From a checkpoint of a small transformer trained on Wikipedia: no biases in attention or MLP.
MLP neurons of a small language model. Each row is named by its layer, matrix (gate and up: input weights; down: output weights) and neuron, and shows model dimensions 0-127. Each number is 200 + 20 x the weight over its row's rms, rounded and kept within 0 to 999. A neuron's up and down rows have the sign that makes its largest values positive.
After each neuron's rows, "fires in" lists the words (lower case) most often at its 100 highest values on Wikipedia text that the model never trained on; "fires after" lists the tokens most often just before its 100 highest values on Wikipedia text that the model never trained on.

L8.gate375,188,204,236,197,184,232,163,238,223,190,196,197,181,212,191,218,217,204,188,207,224,207,204,179,195,177,173,208,193,221,228,199,169,192,214,215,198,204,204,218,228,224,194,193,208,196,186,198,251,217,183,217,245,203,178,192,225,228,183,200,163,215,174,190,211,202,189,177,214,183,220,196,183,226,186,188,205,226,231,202,237,168,173,201,252,199,196,209,180,213,199,199,197,217,203,206,238,195,232,213,209,224,203,209,202,222,263,216,178,202,215,165,189,205,194,208,194,215,152,183,221,149,211,199,215,196,165,224
L8.up375,177,212,212,232,211,163,172,206,222,211,207,224,210,201,204,198,180,187,192,196,155,208,165,165,199,181,191,206,218,219,182,158,240,191,196,216,235,209,187,183,202,196,210,226,188,220,188,193,190,228,228,205,208,206,177,195,203,218,216,203,219,201,169,198,200,206,175,186,190,198,213,197,180,166,223,190,180,166,183,207,179,239,194,199,185,208,208,201,187,192,226,189,177,177,185,203,233,202,200,196,232,214,221,194,204,196,200,227,229,211,213,223,196,188,195,159,196,206,239,225,182,231,173,182,198,208,236,226
L8.down375,159,206,223,241,198,174,201,212,189,187,176,205,232,202,160,183,219,207,217,202,174,225,184,198,203,160,210,211,244,209,172,203,171,219,180,201,209,207,209,170,190,235,206,194,227,197,146,197,211,165,187,239,183,198,229,193,209,210,195,228,233,232,194,193,209,192,219,193,192,199,221,222,170,224,199,201,221,194,199,199,212,198,186,208,151,223,207,207,189,170,205,223,200,220,205,242,159,221,208,186,178,229,210,246,194,204,173,187,192,187,180,193,211,198,192,192,165,229,164,188,214,162,192,204,153,219,187,212
fires in: "first", "second", "last", "t", "ezmol", "only"
fires after: " the", " The", "-", "s"

L2.gate124,152,190,234,172,166,182,222,225,220,194,211,203,167,189,229,194,215,174,192,228,227,200,204,216,174,190,211,199,189,184,199,214,190,174,212,193,194,242,195,200,157,190,198,203,205,205,212,194,201,187,198,135,193,186,190,183,187,192,178,199,197,181,186,216,173,188,188,250,213,192,187,229,204,226,182,217,218,191,213,173,164,220,227,195,199,177,189,189,168,248,189,176,208,244,200,199,186,185,216,173,204,210,184,195,207,187,168,208,198,190,213,188,189,199,193,197,191,220,241,188,203,188,198,211,219,212,184,223
L2.up124,188,192,175,182,179,194,192,177,171,188,217,205,216,184,227,237,192,231,203,225,184,177,229,175,197,231,243,228,184,198,203,185,181,210,214,212,214,234,173,194,210,188,155,190,181,229,225,175,191,180,179,209,254,205,222,171,216,253,189,231,208,191,165,190,221,189,197,158,178,165,205,190,192,193,209,192,213,186,217,190,219,196,189,180,198,182,191,202,217,207,194,204,188,168,225,217,176,199,175,211,206,187,199,202,242,218,170,198,211,255,199,206,202,226,249,209,209,200,205,193,203,185,202,243,171,235,217,207
L2.down124,173,171,192,197,182,164,194,170,155,193,208,207,223,206,210,224,212,244,183,209,193,183,256,222,258,224,212,188,194,162,209,194,201,193,216,189,196,199,223,180,184,179,173,187,206,225,186,189,200,191,210,183,181,215,199,160,210,231,171,236,200,194,214,254,198,186,206,204,215,178,217,185,226,174,219,207,196,211,186,202,192,223,217,160,188,176,188,221,184,221,199,186,206,207,189,194,200,217,233,175,210,178,173,189,236,190,213,173,227,215,181,236,177,185,205,170,201,210,196,181,203,217,199,231,176,215,179,207
fires in: "when", "at", "if", "since", "while", "aug"
fires after: ".", "\n\n", " |", ",", " of"

L6.gate355,206,211,204,194,225,205,224,204,218,216,235,181,196,214,218,216,202,228,217,226,199,217,199,190,205,214,225,189,225,226,194,183,216,195,180,168,211,249,194,191,265,177,153,226,210,196,203,204,238,197,195,167,211,196,193,165,209,168,166,216,207,196,163,184,200,207,199,194,221,197,205,207,177,205,206,219,196,205,209,208,206,171,224,189,219,186,195,218,175,196,202,198,194,205,209,219,196,193,188,224,224,198,173,195,218,223,187,158,211,192,207,191,187,186,168,202,195,217,173,160,196,211,214,219,163,207,224,221
L6.up355,212,171,194,198,196,195,198,223,188,232,217,182,204,214,199,195,237,199,189,199,188,176,211,216,193,198,197,221,234,200,183,207,213,215,159,195,184,180,229,212,210,211,178,203,203,177,186,184,201,234,199,192,163,212,196,186,239,210,177,206,176,211,200,176,170,179,193,179,237,177,205,162,174,191,222,215,206,223,183,187,193,172,223,188,198,212,175,182,183,222,166,180,208,226,179,210,228,190,171,220,197,176,186,185,237,209,181,187,204,210,207,215,214,214,191,158,209,196,188,199,192,227,221,194,199,169,202,192
L6.down355,170,171,200,183,204,203,198,214,202,181,207,176,215,222,188,207,174,195,175,201,195,210,197,197,199,169,193,217,192,198,224,201,173,220,191,159,185,165,215,225,208,249,227,168,184,198,213,196,169,190,193,183,191,252,172,206,191,232,206,239,211,234,210,181,181,186,181,183,199,201,172,197,193,200,185,184,203,232,201,182,208,194,213,183,184,238,204,185,198,242,163,205,211,242,193,198,203,213,176,204,229,199,182,222,214,198,202,216,162,201,225,202,219,190,180,192,191,200,202,196,176,195,196,230,215,181,225,177
fires in: "when", "while", "following", "then", "after", "during"
fires after: ".", "\n\n", ","

L11.gate472,199,153,205,214,201,224,185,200,184,169,188,189,156,180,226,203,206,190,198,211,212,230,188,212,212,188,205,211,198,265,189,191,165,198,186,216,225,211,198,225,226,204,205,178,203,189,201,163,185,201,205,178,205,174,214,177,223,158,190,239,187,206,206,189,158,209,194,221,207,223,209,206,189,171,167,210,206,201,211,236,195,197,189,195,227,178,185,178,174,244,172,196,199,218,210,171,217,214,208,221,214,191,196,207,200,216,183,208,201,186,237,204,211,205,159,169,226,195,233,183,219,225,179,207,170,204,186,191
L11.up472,236,190,207,172,182,232,214,203,181,252,222,231,212,184,161,218,202,203,200,229,206,192,168,188,188,222,183,212,204,227,204,200,232,183,200,223,172,165,178,195,194,200,196,212,210,201,183,213,232,225,198,224,206,237,186,228,183,225,189,215,211,209,200,188,228,201,207,177,200,201,226,209,191,222,273,221,205,172,218,193,198,205,180,202,173,219,214,182,180,193,206,209,213,175,210,163,204,177,181,218,222,210,230,191,177,212,177,212,203,179,223,175,204,172,201,239,221,197,180,183,184,207,185,179,202,201,193,215
L11.down472,216,216,199,192,162,203,200,196,195,180,182,203,174,233,216,181,234,227,205,196,204,231,206,258,206,169,204,217,187,196,180,224,195,212,184,210,160,181,216,190,241,201,216,193,198,194,204,196,207,212,200,207,178,182,217,189,207,170,196,203,211,180,211,232,196,188,160,193,210,149,228,182,198,203,207,211,213,200,195,194,208,219,222,204,199,194,228,219,193,216,156,212,192,175,218,203,178,229,171,212,247,237,190,210,248,186,202,180,186,181,231,183,207,189,174,240,172,194,203,210,203,202,200,181,175,224,223,198
fires in: "she", "his", "he", "their", "s", "the"
fires after: ",", " where", "'", " after", " and", " that"

L11.gate299,215,226,204,236,191,191,205,178,214,205,173,214,186,227,219,215,198,164,203,271,204,211,246,195,216,216,212,209,174,186,240,201,183,186,207,185,218,207,188,184,203,199,206,148,180,185,205,163,203,213,174,191,207,196,237,181,200,236,157,216,207,169,210,193,203,201,197,169,235,182,199,187,200,192,177,218,210,206,179,199,160,162,179,194,245,210,212,163,171,218,176,187,194,192,215,178,189,196,208,192,198,235,186,228,217,201,212,192,214,185,227,241,225,181,155,178,234,199,168,194,188,207,198,194,219,158,218,199
L11.up299,210,242,180,193,171,203,176,208,247,209,175,200,203,193,216,206,256,159,141,202,229,200,241,211,168,204,220,210,197,188,228,222,229,182,197,169,183,194,217,194,181,183,190,165,199,181,222,189,190,180,205,170,196,211,231,220,209,213,181,209,176,192,225,249,223,204,206,192,227,204,202,198,254,200,153,200,184,183,204,171,195,189,157,197,245,198,188,148,206,224,198,182,198,213,203,194,149,195,192,169,173,201,238,188,216,185,225,210,190,189,195,202,181,184,203,217,213,189,164,197,182,198,197,201,203,189,199,180
L11.down299,219,203,201,204,190,183,191,251,214,201,199,205,213,172,198,219,203,187,169,170,222,194,187,187,187,219,174,163,200,221,185,220,230,243,174,210,191,216,206,205,191,208,200,225,235,191,215,214,215,212,242,192,86,189,223,203,178,203,204,222,196,202,252,221,200,197,199,218,187,213,204,202,202,191,184,198,183,160,200,172,200,197,163,193,175,196,188,194,215,209,182,182,204,233,200,204,189,178,201,173,183,164,212,189,186,192,205,195,179,196,185,190,217,190,221,248,199,180,209,209,230,190,195,197,184,239,211,164
fires in: "a", "march", "august", "april", "german"
fires after: " as", " was", " a", " -", " is", " became"

L2.gate537,184,184,197,215,195,196,218,171,195,191,192,204,179,193,217,201,229,194,210,172,185,193,205,175,215,207,182,187,203,197,191,206,185,176,194,245,205,228,171,200,188,222,192,170,222,205,206,205,205,211,233,205,188,171,206,213,188,227,215,228,197,223,205,223,203,211,188,209,180,187,161,222,191,198,175,191,212,210,174,221,176,196,196,201,205,206,212,159,212,222,194,212,199,154,186,195,192,169,169,213,243,186,210,226,198,196,201,224,212,194,205,237,188,196,159,200,158,223,183,204,207,184,179,232,181,208,189,163
L2.up537,206,200,233,214,169,188,204,172,198,189,201,193,215,208,232,186,214,182,231,221,200,209,211,222,191,205,158,169,191,219,198,242,209,204,218,205,179,182,212,195,179,214,198,223,224,188,210,226,249,202,224,181,197,221,195,227,158,212,230,217,188,153,189,202,174,203,220,212,211,168,221,234,238,150,204,182,178,224,165,227,200,210,213,209,200,216,218,202,194,190,168,230,140,191,196,185,217,195,173,200,197,175,221,232,189,175,193,193,210,181,237,189,168,213,177,191,209,199,167,206,166,176,198,205,195,166,198,189
L2.down537,227,198,192,197,180,204,193,174,204,176,197,208,170,197,188,200,224,227,173,230,209,202,199,196,213,208,201,215,209,198,166,224,174,147,257,199,168,226,209,190,211,189,133,182,190,236,195,231,198,200,194,209,210,166,185,229,165,203,191,206,177,174,190,216,193,187,224,217,183,227,221,194,212,151,189,179,181,180,213,201,192,221,199,205,153,222,232,230,165,172,191,182,173,196,230,191,213,200,217,187,181,183,241,222,208,194,203,173,204,207,194,217,194,194,195,209,172,211,207,227,205,197,181,236,183,215,178,197
fires in: "000", "million", "200", "500", "300", "400"
fires after: ",", " |"

L5.gate574,192,198,187,211,195,194,221,207,213,230,199,214,203,202,209,180,197,193,177,182,196,239,190,197,174,207,227,223,155,170,176,209,202,204,146,202,206,208,186,205,214,259,195,198,177,168,205,218,211,201,183,166,208,207,207,137,227,190,193,207,181,248,179,163,203,165,219,180,220,210,198,189,190,208,174,196,208,204,200,189,177,199,175,190,178,165,222,173,180,202,217,190,239,202,213,194,217,223,201,198,202,194,199,187,192,226,226,213,215,218,214,156,192,193,179,172,202,230,221,183,190,194,226,194,208,218,182,219
L5.up574,234,222,230,197,200,192,201,205,198,191,206,208,199,189,225,158,201,207,221,218,236,220,206,189,156,193,180,205,176,218,241,155,201,222,213,208,194,198,200,173,188,194,214,222,182,226,216,203,212,200,236,211,215,191,204,189,193,193,194,193,221,165,198,216,195,201,166,190,185,240,199,199,214,246,218,226,168,203,184,204,213,208,190,197,196,222,206,199,230,194,213,213,164,195,202,198,203,142,225,194,204,237,187,207,219,215,194,245,214,216,196,194,225,203,182,203,211,197,180,209,154,230,195,246,217,144,156,218
L5.down574,189,210,187,204,175,202,220,220,167,205,201,181,204,179,162,221,186,234,170,196,180,234,211,200,152,208,216,200,218,200,200,193,209,209,190,198,163,215,204,207,175,239,209,231,206,181,167,177,225,192,174,195,179,196,207,188,213,201,205,184,142,155,195,194,200,189,247,139,214,222,204,184,191,207,213,205,226,219,195,200,163,183,206,198,204,202,211,212,204,185,245,201,207,178,187,192,223,191,195,208,196,163,196,210,202,219,176,184,240,214,171,161,198,211,228,214,216,200,195,190,224,180,204,193,192,207,214,192
fires in: "t", "a", "shot", "and"
fires after: "'", " (", " Sho", " \"", "/", "—"

L13.gate91,210,173,189,221,182,165,201,227,209,193,204,191,183,198,230,169,141,220,206,192,214,209,201,210,201,207,193,190,162,213,211,216,174,169,218,193,202,179,188,180,223,195,221,201,237,240,195,185,201,164,183,192,211,207,188,190,176,180,218,201,198,212,225,166,183,191,180,197,183,183,217,196,208,217,170,194,211,180,211,205,192,218,216,164,220,192,204,146,177,208,202,195,189,244,235,198,215,206,209,228,198,197,177,212,250,208,185,198,224,212,179,215,159,195,178,158,219,220,259,219,204,182,197,193,191,220,198,196
L13.up91,203,156,209,204,208,170,188,219,192,226,173,154,194,197,197,192,181,230,183,166,207,191,175,246,207,193,200,192,200,180,201,199,214,215,203,180,209,186,199,178,184,200,204,207,181,230,187,189,188,187,227,198,187,188,183,190,185,201,189,216,182,198,203,168,230,200,156,180,197,224,222,168,220,175,192,196,194,187,218,195,207,204,234,176,188,187,207,173,202,213,191,222,203,200,193,191,233,192,205,177,167,183,174,226,204,186,188,176,215,205,191,226,177,206,156,199,180,214,239,230,246,178,210,165,197,227,215,187
L13.down91,199,205,189,202,219,200,188,176,164,217,200,180,232,218,159,202,178,207,203,185,184,172,201,225,217,162,205,196,204,211,251,213,210,230,207,201,182,174,192,214,196,193,215,231,160,229,182,198,206,205,230,180,214,183,180,225,202,190,198,237,169,209,251,168,227,199,241,188,203,211,210,201,207,194,205,172,219,221,172,209,160,200,213,198,189,190,216,192,230,161,194,187,223,190,186,201,201,200,199,213,160,212,169,203,185,202,193,205,189,190,209,233,195,192,181,201,229,212,210,209,216,231,199,183,181,193,211,221
fires in: "the", "barrier"
fires after: " on", " the", " along", " bar"

L6.gate328,217,236,223,184,202,206,179,232,185,197,185,229,192,196,216,199,207,178,187,222,238,182,158,200,193,203,193,213,194,182,206,196,188,178,199,195,196,200,185,169,212,186,258,220,228,186,176,204,239,173,177,169,206,175,145,174,182,198,171,188,224,212,203,191,178,208,175,225,200,214,163,218,178,210,189,234,221,188,211,190,209,233,197,188,214,209,176,199,196,197,201,220,214,159,216,208,202,233,196,187,209,217,222,213,183,228,185,235,215,247,222,193,185,192,201,203,187,224,222,192,207,201,200,206,184,186,221,192
L6.up328,183,141,143,203,174,185,228,180,203,203,180,189,187,209,156,167,183,200,239,230,198,229,244,184,178,180,178,175,220,221,190,191,196,220,237,211,211,192,189,216,190,200,219,235,224,202,212,209,233,193,216,226,260,182,198,219,216,170,228,199,170,209,186,202,216,196,203,191,209,201,197,192,202,157,170,200,218,185,208,206,212,200,198,189,213,218,222,197,245,237,196,191,214,192,174,184,190,173,212,179,182,216,196,211,205,189,211,193,193,217,198,178,185,217,213,217,199,235,226,195,207,175,185,213,181,230,212,205
L6.down328,234,180,177,184,235,208,202,222,210,187,173,215,188,199,191,224,208,207,210,198,196,221,194,220,169,241,211,205,186,196,195,186,189,178,214,188,202,228,216,216,217,186,231,222,226,192,181,213,239,204,225,189,230,206,187,193,179,204,152,202,234,200,231,209,203,171,217,224,216,207,157,200,203,180,199,213,217,165,176,202,219,229,208,205,177,197,190,193,209,223,202,169,203,167,222,211,207,213,206,211,224,186,208,221,185,228,216,216,184,248,174,192,213,214,237,220,178,183,186,187,203,188,207,198,212,185,207,199
fires in: "on", "in", "from", "according", "unlikely"
fires after: ".", "\n\n", "\n", " un"

L8.gate559,184,189,223,249,169,192,248,193,251,186,205,206,227,199,199,191,214,197,221,209,224,220,189,205,205,183,179,173,201,209,198,192,151,201,192,191,181,208,190,195,216,205,218,187,216,173,238,153,197,169,173,233,235,177,217,232,215,195,185,195,218,167,197,209,180,220,208,207,190,161,163,232,168,201,211,193,188,166,183,187,189,159,232,179,231,186,155,187,213,207,181,189,210,206,163,224,232,182,228,185,214,239,189,164,202,200,233,170,209,188,183,197,189,235,189,203,190,183,215,210,199,233,241,187,194,206,165,201
L8.up559,196,220,211,202,181,165,223,223,206,216,210,190,226,203,151,205,208,194,180,219,218,210,185,186,186,189,222,188,202,194,181,204,191,207,167,163,201,230,227,209,207,189,180,200,203,194,180,232,232,193,217,211,212,211,211,193,203,202,234,207,206,191,191,241,185,182,213,196,201,209,229,207,177,209,226,225,207,196,190,202,206,200,213,207,192,180,206,213,191,196,198,179,186,211,163,209,213,220,243,206,172,216,231,193,171,242,239,229,174,237,191,175,193,212,202,208,180,218,173,194,191,208,184,205,212,207,200,233
L8.down559,194,205,184,213,186,179,210,166,202,190,217,213,209,201,229,209,237,212,189,160,232,159,197,200,183,206,200,179,172,203,232,185,196,201,188,211,198,168,222,177,209,180,169,194,194,140,177,207,222,209,228,200,163,206,220,180,190,179,190,216,185,221,160,248,202,166,204,189,216,174,211,229,215,172,190,175,187,215,235,218,169,225,220,203,216,184,182,227,197,166,235,217,200,206,197,212,184,200,186,223,201,177,225,210,221,223,214,207,174,226,198,168,170,210,197,203,210,178,185,181,233,205,198,226,167,202,180,200
fires in: "first", "next", "last", "only", "following", "there"
fires after: " the", " The", "The"

L5.gate369,202,202,211,219,188,194,175,205,206,188,183,226,211,238,227,177,222,198,194,219,202,184,207,203,169,177,191,185,190,186,204,237,207,218,204,215,190,212,216,215,222,187,200,214,217,205,183,212,241,228,222,195,194,207,211,188,218,222,180,181,180,177,181,266,187,192,202,206,190,172,225,228,216,220,202,186,204,210,197,168,216,196,178,192,196,203,191,191,179,200,165,210,218,185,200,169,169,202,196,215,215,179,167,186,220,238,208,242,171,191,209,225,159,203,144,202,227,198,202,227,189,181,179,201,221,191,193,173
L5.up369,207,186,242,173,210,206,188,220,229,222,203,190,209,175,212,171,180,222,193,205,182,231,198,186,167,218,201,224,157,191,196,206,259,203,188,193,144,204,215,198,183,190,227,201,180,200,179,211,237,193,212,187,211,198,183,182,202,171,229,182,204,194,161,170,188,192,208,217,205,226,228,126,213,185,172,238,212,200,205,195,175,206,189,213,218,173,199,224,222,213,191,213,223,214,212,178,207,209,201,226,205,191,215,203,186,208,192,210,221,229,209,182,195,182,216,168,208,207,221,185,199,217,210,195,210,204,167,192
L5.down369,183,202,190,193,180,195,180,211,180,174,201,201,247,224,232,212,189,184,196,195,207,198,204,212,197,195,183,190,228,200,169,239,189,211,212,212,192,193,188,202,204,168,178,265,222,195,188,188,234,193,209,196,203,220,208,163,251,212,204,196,209,211,200,199,168,173,227,190,188,160,202,218,190,195,204,235,191,192,192,196,185,191,164,205,203,183,176,187,188,218,185,195,215,221,218,202,163,207,205,234,201,225,212,210,184,237,217,213,218,204,196,247,248,212,193,230,207,194,191,192,242,193,154,195,199,189,200,246
fires in: "t", "and", "yellow", "unemployment", "as", "why"
fires after: "'", " (", " un", "-", " Ye"

L6.gate277,195,194,197,168,169,212,237,172,197,237,221,221,224,240,183,204,187,182,201,200,191,236,198,159,207,239,204,185,188,177,187,193,198,190,194,201,247,195,227,186,224,215,209,209,211,197,232,195,228,211,207,194,225,204,182,189,214,213,223,192,214,215,176,175,198,203,159,197,168,226,182,202,211,210,188,188,209,182,205,178,241,192,201,190,206,205,208,219,165,212,189,230,237,190,216,195,215,162,222,212,225,169,192,207,206,184,188,218,238,224,223,177,164,191,197,211,190,198,191,177,196,232,183,233,206,258,215,176
L6.up277,194,203,177,195,219,174,228,212,186,195,195,217,180,217,219,234,237,163,193,196,225,198,186,172,196,197,176,216,206,202,228,220,206,194,231,217,223,229,205,212,193,146,182,223,185,216,207,218,173,204,202,172,186,216,179,189,189,214,170,214,186,133,199,191,232,203,232,176,207,219,234,189,219,257,166,203,201,186,192,195,165,198,188,200,198,191,198,222,179,216,219,169,198,164,187,164,231,160,188,175,165,207,219,198,206,222,189,189,205,164,209,214,219,214,203,231,202,209,241,190,206,183,157,216,219,146,218,181
L6.down277,200,196,187,182,181,203,219,198,179,221,183,217,170,249,192,218,220,193,155,168,229,194,225,179,194,221,205,191,206,195,208,201,157,177,196,203,223,210,192,244,178,176,210,197,211,207,180,210,179,215,225,173,194,209,180,209,190,186,199,178,202,199,187,166,193,242,231,209,171,224,210,168,218,205,200,228,223,190,181,168,219,213,202,220,216,182,191,233,192,225,216,207,212,179,177,168,185,170,193,157,178,186,250,204,213,215,207,238,222,177,209,218,221,175,185,201,205,192,200,197,207,235,184,149,208,180,192,194
fires in: "as", "while", "there", "when", "for", "and"
fires after: ",", "."

L7.gate519,200,221,225,205,193,209,185,208,168,210,210,221,198,221,198,211,225,178,203,223,249,223,198,196,199,203,152,193,208,251,216,198,180,204,194,193,245,184,225,180,232,225,211,207,221,189,237,208,230,198,191,194,192,219,211,233,175,204,182,187,186,142,177,192,169,201,179,201,222,221,185,244,171,211,198,237,198,205,213,189,212,228,209,208,220,226,210,217,238,171,203,245,173,178,224,185,205,179,216,187,176,229,190,206,207,200,202,195,177,193,204,155,188,188,226,203,219,185,198,180,193,235,204,188,197,191,181,202
L7.up519,199,222,217,185,200,193,176,213,169,226,227,177,183,228,209,182,171,211,197,227,212,208,187,223,179,211,202,173,220,193,189,201,194,202,185,156,206,221,233,172,215,229,212,223,200,191,187,227,238,194,183,197,196,201,213,207,191,201,210,241,148,219,206,190,185,191,208,187,196,199,186,244,157,175,198,211,229,209,210,164,190,197,213,211,208,227,190,171,248,183,172,232,198,166,184,177,175,227,191,175,189,231,197,197,184,177,190,182,172,213,213,184,193,226,235,209,174,233,164,191,166,182,215,152,184,199,176,189
L7.down519,219,190,185,209,214,195,180,227,201,205,198,180,192,207,203,198,175,182,186,188,169,179,193,218,194,218,229,165,228,173,204,210,189,217,186,175,162,205,212,206,174,186,199,192,162,211,168,231,189,190,209,232,155,197,224,187,200,176,210,231,201,224,195,229,187,207,266,184,174,169,205,212,223,186,197,167,247,219,202,206,195,186,181,202,216,216,221,200,203,195,212,186,197,233,175,239,170,226,171,190,204,213,211,201,177,204,184,194,231,188,208,191,158,216,206,187,172,209,182,207,187,167,218,187,155,225,216,214
fires in: "this", "a"
fires after: ",", ".", " that", "\n\n"

L11.gate568,199,212,194,194,164,199,234,177,187,200,225,180,218,210,165,178,204,178,193,187,208,181,194,217,236,206,192,218,214,212,206,212,184,198,230,180,199,233,200,190,183,217,226,247,219,196,191,163,217,215,213,191,178,188,207,196,224,201,165,200,175,221,188,226,222,227,219,185,209,204,241,223,235,191,188,214,174,209,198,192,220,197,198,184,209,231,208,233,183,183,206,209,183,207,179,181,184,191,229,196,200,207,219,205,165,237,209,211,194,245,187,203,216,206,208,221,191,200,178,227,175,229,180,185,176,178,237,197
L11.up568,216,171,175,234,223,226,183,184,218,227,222,218,193,210,196,182,179,188,226,237,195,183,196,216,209,187,187,175,214,225,225,214,189,195,189,174,225,228,180,178,193,233,190,212,229,188,236,169,214,192,178,206,207,190,186,171,198,194,176,183,188,189,187,215,182,211,220,199,194,174,174,215,191,216,216,200,200,200,195,178,188,190,176,229,180,234,192,207,201,170,173,190,183,200,202,207,152,221,189,233,211,200,219,180,210,226,221,213,198,198,230,166,231,147,196,219,187,180,201,188,230,195,231,209,215,209,200,236
L11.down568,214,187,235,164,199,154,181,175,218,187,230,180,222,205,224,204,193,190,213,198,204,170,199,160,201,199,202,207,172,183,234,184,187,218,215,206,189,197,183,183,179,170,214,219,184,199,195,209,201,245,169,217,166,185,168,169,192,205,212,205,179,211,205,188,212,203,213,210,191,223,197,181,233,207,198,191,234,203,202,190,143,196,227,169,191,200,210,219,164,183,225,208,173,192,176,184,227,193,218,218,175,176,224,231,184,205,197,198,204,222,193,190,223,188,203,233,170,228,185,223,177,213,186,156,198,214,204,160
fires in: "a", "been", "was", "became"
fires after: " as", " had", " was", " became", " and", "ne"

L11.gate82,204,179,162,209,202,215,219,201,191,227,197,179,183,192,190,185,173,212,203,181,191,189,176,206,182,174,187,213,210,203,209,217,199,237,195,169,200,201,193,215,178,203,184,203,222,209,194,163,211,173,241,206,202,209,192,218,218,200,202,204,172,194,200,183,154,200,149,188,230,215,195,223,232,200,184,217,185,194,223,224,200,166,190,140,190,205,232,163,182,192,155,196,197,200,228,160,204,214,207,171,174,179,193,208,194,197,218,239,215,202,203,232,217,170,195,184,183,189,205,192,187,198,231,217,187,208,230,213
L11.up82,210,198,184,228,195,204,143,200,221,187,214,167,204,186,222,206,215,214,194,216,219,225,189,231,195,214,233,208,226,207,186,200,204,198,246,226,189,219,195,206,194,213,219,234,211,200,184,207,195,202,197,222,206,189,215,194,202,214,220,183,221,206,214,226,214,194,247,208,166,175,171,194,182,186,188,193,236,209,200,186,176,227,205,200,203,192,159,193,210,196,195,187,188,216,195,188,205,211,199,181,226,216,186,224,187,182,214,179,183,235,196,191,170,189,202,182,210,220,230,195,203,185,196,173,191,192,181,202
L11.down82,232,193,195,235,189,194,208,182,186,170,193,210,186,244,177,180,203,211,223,175,195,178,218,187,199,194,232,209,184,215,225,224,173,206,227,156,187,203,214,232,210,194,184,194,192,193,204,195,236,189,209,175,243,178,206,216,202,188,192,179,210,197,217,149,209,192,154,216,215,216,219,210,220,202,196,224,187,169,228,235,184,180,222,186,166,201,253,147,234,213,168,210,196,221,218,206,221,213,190,203,198,202,180,224,167,225,192,197,208,166,204,227,203,204,202,194,223,200,180,199,214,198,236,191,212,206,206,222
fires in: "the", "a"
fires after: " at", " on"

L5.gate200,209,210,196,177,207,243,215,182,180,220,208,222,217,198,189,170,183,219,222,198,198,190,187,195,191,181,206,212,173,198,204,191,250,226,159,214,177,237,204,179,226,180,226,211,181,247,204,217,251,204,204,197,224,218,213,181,202,171,213,208,191,202,188,194,193,158,237,181,178,178,239,179,205,195,201,189,193,185,214,214,178,204,193,169,179,209,200,208,181,188,161,224,231,167,202,182,215,197,183,224,211,180,193,187,200,212,197,192,233,212,234,231,184,195,181,176,195,237,175,193,181,182,193,175,215,217,196,208
L5.up200,193,202,214,208,225,210,220,214,195,235,209,204,222,217,163,193,192,184,210,151,164,184,158,202,208,170,178,234,182,216,173,203,216,195,201,187,171,179,223,262,203,167,201,193,187,182,210,167,207,175,196,227,202,214,208,205,157,205,208,219,172,212,217,182,187,202,222,219,226,221,204,221,210,201,201,204,220,207,184,215,214,187,185,215,191,242,185,173,217,211,198,147,237,206,187,199,185,210,184,218,221,192,214,198,198,222,196,217,219,190,207,207,246,166,212,194,219,188,219,193,174,200,151,230,208,205,224,177
L5.down200,191,220,209,171,183,171,207,208,223,174,221,205,205,205,189,188,173,184,225,187,205,181,212,225,211,208,219,183,229,168,226,197,185,154,175,189,198,187,221,190,218,217,201,262,186,225,171,202,215,219,224,223,214,212,193,210,249,200,185,236,190,179,198,192,217,178,179,183,158,162,212,189,235,182,226,190,254,208,219,203,184,197,222,161,187,184,248,227,225,201,158,202,154,204,199,194,231,189,219,176,175,206,183,196,202,197,209,217,202,217,191,204,181,237,198,202,211,207,215,172,237,224,214,185,183,172,204,197
fires in: "s"
fires after: "'"